Weights of a small GPT-style language model, trained from scratch on English Wikipedia.
Architecture: untied embeddings, attention and MLP in parallel.
MLP neurons of a small language model. Each row is named by its layer, matrix (down: output weights) and neuron, and shows model dimensions 80-175. Each number is 500 + 25 x the weight over its row's rms, rounded and kept within 0 to 999. Numbers have three digits each.
A block is one neuron, or neurons of one layer that tend to fire together. After each block is what it responds to, as a language model described it from the Wikipedia text at the highest values.

L8.down469:514485484466474497502495547492501529550474551516484537494436502522488526491539519526531496479480452506486484518517513529505475513438495486475487482468491481445506516520494479518522465493480500518521487495516478483476529463530560494502506547505446501489525495491491523485460502541455516471
L8.down760:534527471432491498430458539503500500482492525509493454534451506500486529474529498487536531538444486494494480524516524490517496514445526471492491549506506509518507513467530520539538554457518491521492500472524506505498534498506454512510498543504455490477521492474492547527525540528492506460
L8.down1352:535477511473480484486469541502482484498483500505497512493474500494500518488548452491522514476493452452498494491502488490456502513463525464497479521516520479477548519537520501492528492465474477520509473504481478501482526521498488482520494507518469504505493485484472517524491500468461514465
L8.down1589:533475510491483497485506503531480482525417487476500498500481455513457464463581525529517523476434450486480473485480474482538490551497521502513478525476525556481551485508523465455509542518512507495500455498510515543488475487505550536525480514526480471465476486495506495536516522529482500472
Description: Person first names

L5.down521:508511520525498529493507527501481493565529456526453560485496490508502510482492502513521495491508458521502500511452505486479507468479548492480492491485473490461484500492488524471493448551508526472515517491499476436485476524464487485520496478476457493538512524487519476480509514560489543567
L5.down772:524529512528520515504489473477512479572520501495456520528501532541485514481478506510522448518471522526534492488504460461519474471498492511509525509490517504476462546481478479459499546532507499522509509497494473450488477515558494476502482469493468460514475567472503513480523520511489490477
Description: Person role nouns

L11.down592:541508502545503510464496510466476538498484487517464501482517493489516499464519484453479486477463458505488466497487527499521487495482507501494524487517514536552555492493455517474511371460541504519483469509512524472496475530476507509484510424498499550503508484472506481495420480490470504518
L11.down672:494529476506511530474469530457471498488451469491515528497508534499439541523560468476481467503483533500495497509571486487507532533511472518503512512471519453493502457516523502489491441466510499476480508469502516478536516549455515553503501475524488517500518470483462514489433488470525536499
L11.down946:486526482548489514489486506492501501574490496460534531524502472488479507524541498485511502484502503532491508528470488466516523514489484488477494486517476495481523502512499479510526425535499495494477506500512484480506520483453523517498515491576478519522493491524505538515471501489505504531
L11.down1182:534500529486517547511522491519482560463492482462489471456514515503491482494499521484485461520534477475489505464517494477523526468476510456504514503471488489521494501505544489481466520484525496505478494519485452513473490430455596491484538442494487482506494533476428542471482474476500453500
L11.down1254:493502537529509506447459519439511504492479501510533518526500447501525531488519467486527518512428483557491510508499533501508516475495472466478512514535496474463500489459497472506525383491485483511496507518536500508485528493448487532500489487474486489458514510520477506518407512537508495456
L11.down1286:507490447479500516444525502504498519485504533474475506485519473490480469515525483488507542495516510553539512496498473518476505508545503487491470498437536502518500526498509540456493482511530537486487514520507508513490523480450487526516520500469511514496475517441461530501477456466473496478
L11.down1616:485487529510499464547502497509479505485535493502454465476544480501512498471524458487505475517479505501490488484488494494492535475492504483470484504528485490499491511512498514498468453478516455456545482514532513538489499493326493483553508459485456507497522478490393527441490498503454491469
L11.down1805:489532465516499519500525464527533478448508485506487538492481467441488509489489501488497504527489511481519506547506506531514526488498506494502513485492501453456497479517500521497535418493516535510484524528471482516472503480522490457527493494499500523534491473506458490477480539507510515509
Description: Subject before main verb

L11.down35:483503476480548473505496494461539491492438509470508492532543500520493443484484525545524516507517501543510517488469471477515511538450521531529516512512489527477468507488504501504533496509487478528553513502550513484476476547471509503485456465495483524493505469501509474461501484503438477486
L11.down122:522513504512506511523498473496442476523478501507494516496480444504509492504540505523494477463510496530509510514525487502515485457496447507485527469520484488507549518557494517510504533503473507472490500535501460517516484524535485525478508492521507529566502519527532487507547554541488561466
L11.down527:466517463502513517522524539516507494464472496474472518548499495530502465492480490482502496542503534505455484492520517510472552475492523501528463506462455519523518520512501527515512468489486529556500516553512489501493474497523481498489500504486519457486497536499514507492467491517450481489
L11.down959:497514458520475522479525499482517497489429503456540487475507470515478550505552540515523521506497461499495477489478496466445513500496477517519492491515507542504495473486538483518501446472453522500500524486532510483469485499498517471506493541507498503471515484477531490539453533495520467502
L11.down1171:470492478491526523519477502446498505479496535512488471441457515500522473527445475550515488491532501496459516503452503529482462475501495519534484489518496501486548504488505460489483468428504489524528458539486521466490488508501534501501443486469512503461538493486498558473478468495454509485
L11.down1450:512513465525461497474530508475496515525541459506437531493494499506518520506517464523515511515485489508469502498490475532472509531518514535522482519489520481503496504556540573514495386483481515520469507491487534478511488466513496515498553500485499510463507494496519544490415553478520485506
L11.down1656:471531507505516491500520527474512505509544461493511495529517502508518488505487538520477496473468520504452506446487474457505460504497478497483541487522518518483480504455481449488530469521467483520500459469553488488529457515494523498544539519472465516459507510537513561497496475470519509491
L11.down1691:495494524508499532476507515547488470486523476529483511516533484476480495471504521522502463481515519487481550517544512497507445510486539494504489494494489498494494479483468514512488576507492431547476491485505514499472509456489468486506500517509527516490517466445498539457611515489508518517
Description: Split-word opening fragments

L5.down613:477521517496525499489495532468499487472520511502509547499515496498530536483493492510540494471507505520448478480464499479458512487484491480511489479443526532506513542500472487548519481518489461504484512520520433479523473501450554485506452516478456465494516572525454463509487517490532523487
L5.down659:476496499524458493497513516544537522533487499474481498501523506505534507485464463473528450456481513533542488508496502471477526475462519539499493529448507522524473539493452512497507496479516482537490504516538478478513455493472500466456479534498467462474532492538467433488519530487486549538
Description: Human role nouns

L8.down1244:506484532512499495486529524510500497513537519506496539496492524467489517531480485485518511520445536507510465519535506480496536508522531488471519497550523506466531476504489544495487508473493486477532533492504524548502517489477508520490521476519466482499533512446409496481477496487483513502
L8.down1871:485543536500495506501511493509523524499473507536537492524543545484460532555511494499533479466524513503517508540469482493486453470512490493507446485497526486478505481494502444520505507494522491573503464527467433485496492489495488473480517557505514440503551526508513532488493481503503501532
L8.down1896:460466526464520502479485500537514544524503498460500501500492517489536515509489445483453539460498507489472477504507569489474509499494508544455513492474535530517519489482482534497497507494504479516440508486533521506494468495494503519489491530521474466460545517502455474487493523476446506500
L8.down2016:526484465488449536508482502497489500519545461475496463451524514498540508482503494471509500454486503448495497459528514487475503498451547503511510452533525506510506494508468544526479477509469492469529521515508554572492484477511528538485495516519449494494520486462467517442496521515493482514
Description: Clause subject slot

L5.down1143:484536521495515525501506582518530502497500522505509496548507500479476517481523505534529484459505515468486467513523495492520511476515477479507527477454521553516517414538524510494492500501499497505464447482528511521539486441480494462512495480516488450518548527518477467494518534468439549498
L5.down1574:469496470484529525482511544473532493521499504492515514533524510510490490501518505493519485458503498491502514494509478487518507454515494502472454486485491503516533480490522498502492466502490537553500524486494522515516552485470487487491453494513483484523525507524450533483485551471494528493
Description: First-name word pieces

L11.down119:516535485504489485539460638505515495493499494554527502505511484484429483501504507506540493491514547513471491536525479516533499513503511486468484499503489496504467437449483508481523485544501471482522490447501486471531506522455478499479480492560528483498523505524519471491488512486466510529
L11.down293:498486492454511500519528578497511469416487513492514477456504522485488530495510506490521477486498529506512428519504500512487529484490531508482490483495496516519467513477525484518504476499507518499527487498512507533535513492542532511470503461480466528512493515491470496496476531516523513505
L11.down403:493502497477510508478470545499472480502499475535513490497455481543476503518498459520520482519484512472509497519530480523483492491487532553513491515458463499501477454464553503505502457519493503493484488501473515493488474503509534524492523482520438504464511517464508482505471492514463521517
L11.down932:520508484498484506531476616481492482486489494542515478494494512500502533482501516519510469503469509486501505514534495540508491475465501529488465517506478501464494491511541493508501400484485491520515483487505513502511518492554504489481504493532491473516493500478511466509472464515487490522
L11.down1454:531478488510502515529459525431501506483537500549498518515515503493534512473510512518492510506519479561456487485497512484570473501480497468460515516504492483488506537484486550499511549481555496524533489529533459440503494502532467491505549490535495521495488497502516519506475500493506526534
L11.down1555:487515504526501462500500545534472503499479484521529486513470451548483483496537496515509477504473494535509501516506471528505475512520467508466488486495524506478492464489517547466533505502503544487505504490491519498512472507410477492475486541470499480484489518501495530520494511459485490515
L11.down1752:431485469504496512491496635476516494484499508493501545497512522502451527501478486515511521501516524513481516495490526514546477472480503504505526505501491509486506492532527479519513460494534515536494500467505455491522477494545512511527521490491506499495518450512468502476507473539542531512
L11.down1792:471520476522482516516484559510507486478517508526506501485456439515474478460476482490549541494520522514513463524471479522500492505455486487514481502484467499498515502445504486480498590548498467501537492488524480466565522506486523465519466475553475522482511485523513477506598487548469521493
Description: Pre-name position before surname